Weights of a small transformer language model: MLP 1024 GELU.
MLP neurons of a small language model. Each row is named by its layer, matrix (up: input weights) and neuron, and shows model dimensions 128-255. Each number is 128 + 24 x the weight over its row's rms, rounded and kept within 0 to 255. Numbers have three digits each.
A block is one neuron, or neurons of one layer that tend to fire together. Before each block is what it responds to, as a language model described it from the Wikipedia text at the highest values.

Responds to: Ordinals and number words. Ordinal words and suffixes, mostly right after "the" in sports, draft and ranking text, e.g. first, 3rd, seventh, seventeenth; also some mid-word fragments such as ro in metropolitan.
L6.up557:091130115134113143115134133117130117147121151114098139110134168157097098137109112110098122117123126129141106157089087107134162146149120121136101123111159169120098156138135150111160146182135133133113176130137115133114156136109135114087120150124131120134147116078147135115122149109127110149137144140130148089132137150147119086166115108133124137116125162175097162122142131101092114120143

Responds to: Time-phrase modifiers. Modifiers just before a date or period, such as day numbers before months (On 5 July), and late, early, mid- before years or centuries, plus many article "a" tokens before a noun.
L7.up137:163117164128129112138121129128088158160086097116135164140137119145110176140146135141130131132123098155123134136172142124119113124150160129139102184136186168100112129111144108189155190121107161154203109122142125118068094091092116081151129109112134138139118127123123121084093134120180118143132110133105078115132145124152170112120079117152121145084110138100138083158163135111148133135116
L7.up231:142138131133135113174113127129161113105109148142153139179126111174140143156126117161108134112134109098134124124145130098099166119169101116121117142127126147127160127092105120107125159117132117130131138099136160118085181160089143072074136176155145130148151145147106085115113171172149089160107161121148099109130159159104122112099125095090113125108116172119119135110143110132149148151110
L7.up252:150156111180127153142124107085140112174138151120133138152110103157105118163144166140142125129117125150110137130159157163108115159152099158121097109111141122118162118111155119115176125147097120163154128159134143135096104114145096070123126131140110132113131148157128072090122108153171145094104133177112087092110173175123107125121079097135134117120095168078124133063137134121133074185157
L7.up589:118105103155145145127139114121118157160138115120148144123121097107113138138154152159128119115153157104143173122149093127102103130155143124162130151125145142119106145125110165126178129138101142100136084100113148149091162142119108094102144137075147100102147174149190118127136122142137095140093177091154145108173090117130137094168125141150113129141117082132113096138137097156148120140124
L7.up614:112157113117127102150120152101096142162099137112117139139141137155147114104114152136165146074155143088132125127144135125107120143130134156110086094151150149158084128137127154139123134164092122144126158112140122135099116149116093123093076132143124145113119118104142131107077139129137144136122110128129074112121152129126144144139134179118110132082137130127116134106115144164083105154138
L7.up897:114176141130103154120122129117175097098125126182156093115100118108090138141128123100133127123152082142142147132171128169121120149116099164182084108176114134114085122130140097093147117160099117131129137100169152117099130106169123100124165107145160136135146109118105161106096137148136137133154123133132137094182110145170153146160138137159109123126137110097120090134143139130112102130090
L7.up898:139158123133099145120123129108123164164129108109131141131148134111138193123110114155171121089145153095116098128136146118106131121138143131125137167126110142105110140155153142096104113160116107133141158077135096145094111120068100126148141112116105153119107125116115125094168113164130147159155106105142115114144137152114186122138107141142107106115113139124107103111118104161125149155126
L7.up995:161116120143170152149107130137173135091106130141100153141147106114128137113108143124136117142135082120176132151114103115110116128206127108114120138128100181100107104121165112132109134139155163129113127137109136122096137132118115120147138141125104099124128174133102116101152124082151092148126140138120094119113106121134095115092108156137134126153097155099131118147127102125146160158141

Responds to: Mid-number digits and fragments. Digits inside years, coordinates and ISBNs (187-5, 39.99-5-8, 978-1-8-51), km^{ superscript markers, and opening brackets before dates, plus scattered mid-word fragments.
L6.up412:114135115134123142136114131111122081106111139105106127120117119115150157138114105113155109141134129120127140116143118150114115150130132153111150141198128101128128142134148151103147112194094144084109156135162140162115116130157094145132085134170131122128119164093183121117147128111134127127097147131158152113107145108129162160121146154123130128116103111116145104173132058119131158167116

Responds to: Mid-word and compound joins. Fires on pieces inside a split word or compound, such as ted in inducted, the hyphen in co-op or semi-arid, and degree signs in coordinates.
L4.up99:148112110155140104154098133145117168141104102110114171145092120105121126150129117101103138117147136096155159135164105087175085129093137183121137111132128142119120150113110159140109159072141136108113115107159112113112127144187098129118118103108152126141076134094157163076113176121107132164105117160130084160149173109179117173140116105117148143145112106142119116140096110080090112154145
L4.up103:139144144107130106166114147132113153132108140133127120133109146129104093142128112133098126138144113109134130097131139109132127134131130117097131100097122169129118124144143097139100168119072145104142100089124144111141123114116116111120097123131128145117142086142159176109117135161166123128101118141115103110141132105160085157098115068178161135119207133127133151148143124107114066124148
L4.up130:156089141123172155132153111128085123153072093089120148126094121133114120109139149084156151091127133107075115075140118129129143141126151133116115093145102124133145157112105158086142136131122110153083112117179144129176160154096115144118102167114117136087124138111133162084131122103151155116135117126140131141097121162130158126129140151125109125112136145110162131144157089081143132103123
L4.up145:119078086065138141158104119170112143123108137131091138130140091159099127141120154125139140116118111127093124146141079133156091163081091175175107110137162091132134162155122150120127165101106093125104176125072118116124138126115099156111178139102172112120101119153107113112124124121134124173142103164142093142133116126148140148103105123149133138096155153110136132139102133124159126162131
L4.up600:098084123120110165132138149120110152117164127117103143111136081100144129168129137103130138142065108162123140113128082124122112136125125141124130083149129131176114191142086111131104140182107087113097132109115135153116141117162101146122099158119114135130112137123131175108122089136162134117115117166101135145143136152140122119097134146120122151148162145112172131158144098128173135128087
L4.up729:138127129173093118198157117203130136149116146075124159146110141113130131142115097124156112069080163120153135073152176148163141158129140147132088115155083157138134146138097116107090120098105103133102168092106140108108119097104117142114164083140090126117134136117172120133157105104166170136124100160144133135154109119141162123093103093097142144134137125111126132106151137148157152103157
L4.up947:130099120114095095122113118140123127126139124071132128168120127168126120142121122160134092109081126131164146084097179113131125113122122168150146111117114079073099165081153116149094139107108119131128128146101138101125144106121140142115183136124127153113099151169143090159161127146103154101099114118124130106147116133130139159102152190147129100150113098160138122143149132117148115152130
L4.up990:126131129117132138152172107142144143159163141114122121123095092145102126158093132172129122169123159166080143085125112173112088151133101107154086140104111127119130096086115149100115114125121108107116145108146141079118110134135187128152150142155162129124155155124181136115167172167095146126135084156110122137143095135144090089110126127096129093147145076143148151150130127139119116123077

Responds to: Set-phrase openers. Words that open a fixed phrase with a predictable next word, e.g. first (place), end (of), out (of), no (longer), late (19th).
L4.up29:133142171105139149105133094131139137138098109089106107095183169095108116079142090136120130102152120091078126143084120150143063162143160137155152098153173127162113170116093143134155156116151132108070155105108128134125105146158069131100122131114143138119105131143129127138106100101170166104116093143087151114117145154124142106124118140106169113147143164110091144122147110127142136128136
L4.up387:106115120120142115084092156105106123120132115111091155121146139130125126070121148130084136143145172131097195104150159167105124134116132116147101121141150123158122100131107132139126171167119153128139099084136125144097125119153064123135110109091101102121112091129128146164150128063087147158141112085097123098115095143136135088121098123103139072110131132135130164105090126131133136125161
L4.up445:098116118101128110099137156113115118147065178156092143084161112155124152148126144130160162172093109165154168169149141116142126152116119132127170104123128091113165153133091139184169113134097093108112145119134141156119142123145125150127149166141137156130125142150137142128139107068122184124108169097130108125180141130098132150116115142098110109147096118114095126135117136118143131140109
L4.up524:097110160127120186166138145078157094136111161134126091105171120141129100110119069168121104088108132111103127124151127136100139152120128128130127117099169161109144131106121114118136128142121126110116113104136147127087146128136106123112100113161134126129211146158153140130099111168143122076129175171115136099175159109134142115093073147087133096157133122145136138111138127104144163116099
L4.up659:132135153186155149165092120100124130119121098132154076127158119135160085088142137130114143103129151127089120125131126133123130108127111090139140159129147158140131146161111079116139126121161110113126119103163082139137123124162093089129114151145125132095147144113161116126074096111135122121126110116110109138142118121091110120144093151095169170147132171127153115103122088132108179129123
L4.up777:130136128127126115133142141118113100072135137110132143103116153167134128129121131156143140085127136167116102173159166130142133131126117093153127167114182111140159141155121134151133145092121142128109114091134123153138121115153156135122134097104108113130084123126096170103110152141140092131115122083165147146117104101115144111139075146120140203123067137149105153114161130118139148152142
L4.up914:137103149119110120156118159141111100109110089107127127096142124112143125141132147132129121154120136134114129147119096159113160085102130116127112191130129141139133126142150135116153107092075083154094138137102126167112117139099141078105115123119137111111131126148112183151123138168103082112122104162137081169163143133153146119110111107130158107133091135142085120142168103144130165126152
L4.up1016:109186126119145098174105092111180110146102130133109125178154152128136111148166112093136167139140146150135113137087140122140155136137142106134149179175114103110117138151149096141149133130133134146117131128132120164126107175140125112151118119084114145130114153109141147097099118078140110178119159112134083106103117162113118158126098126119164113146120116120136146119147108115145121118083

Responds to: Mid-word fragments, coordinate seconds. Medial word-piece tokens inside longer words, strongest on the seconds value of a coordinate after ′ (56′08″), also Val-ent-ine, Guad-al-upe, Dak-ot-a.
L7.up62:150137110127112124115074126137095142151098128123111109148096118138142153148129129127099102113087142115103096099145144092127158084153134150112106113110089138121143144092149160111115119135162138107078161172134147111162156094131093116113143113123130137144136156135100129146120152152091136071145107140146117080112136127151125150160137128169118169134107117197140114155123125130180105116155
L7.up180:141112126139126139145127132111112094094141141130147092130124116154099134118157131118151159149108157090151115136132167120150103114095153161131112104161104094159122118146112145154110116116145097134137134120182185096148136126093109128143131149117118125079124147123141144101108131108099107131107148106132160129180135115115156093134097114116144149125125135158149125104128114163141148138078
L7.up202:106152136144108118099101162141126145145119139132124106104129108094160152112139133115162128155140143173139149117155117115114144128146170140162155164136148104147079087107134112138143132159127127126118081124137141127111141135124126148147127151124087085076151114131109155158112153179114169127159166168086162150138155109130078111097133072126123130112122147086149133121124165119146089079118
L7.up407:080127102120136089115113120122129113134146152108134133104139135164121125146146154104126131146081137116155158152175116122107122132137153150166152068148174136131157160125111121127107121104108133112144127144168108123140130061166103146116151107165136138122131187120138123153157165116108113114138138132167128132152138133110071100143117106114130134135156132117131098156143108116124140148108
L7.up444:130129157142121119123114156178114173112135137106084077115097107133111080099137139151128145140100121101150123124125085095107129152123120139156114122111093128084153113154144131103129112125142081108153164166153108137145098065155138092124109128131148115110144116151091125103119100144099110167108121122101094165153173122118143115128123109135132149146132120139190145134120091157120143154115
L7.up583:085138091136123111146126146148102187148134204084094119153102121098188135089123131133124114113127119095153155141134139126128129168109143126082093136133083153151111100128143155109135104118081125132058132115118120127122137109140131094103080129110101096132118125154156139163148113125155133102159154126135122138125118093178165118087139136069149133103147120116137121108096107131102170167147
L7.up718:106129113149088106109071115131148136151085116146127120100112093148097120122148123127163119106196166172100161121184129115110155085125128136121101102144146141090139093143141119065135097126138151174163126114129148150113115158126132110108124146154135144148129159126077150156151114085134109138126145149149158122140135134107153143116146089115124130140164126117134100103131111099112145148142
L7.up1005:147157127134116134127145148120120142147153105126155133104093136147134160152131152110136139131126108149151101091134078122110105152147077111151120119174152124152149091133129174134141113098100130159091092097170163104123112126140137141153190099083132127132148125125117111157129122146076152169122086138088110131148190134144124128124121120147112093117117102143164173131128105131138118108090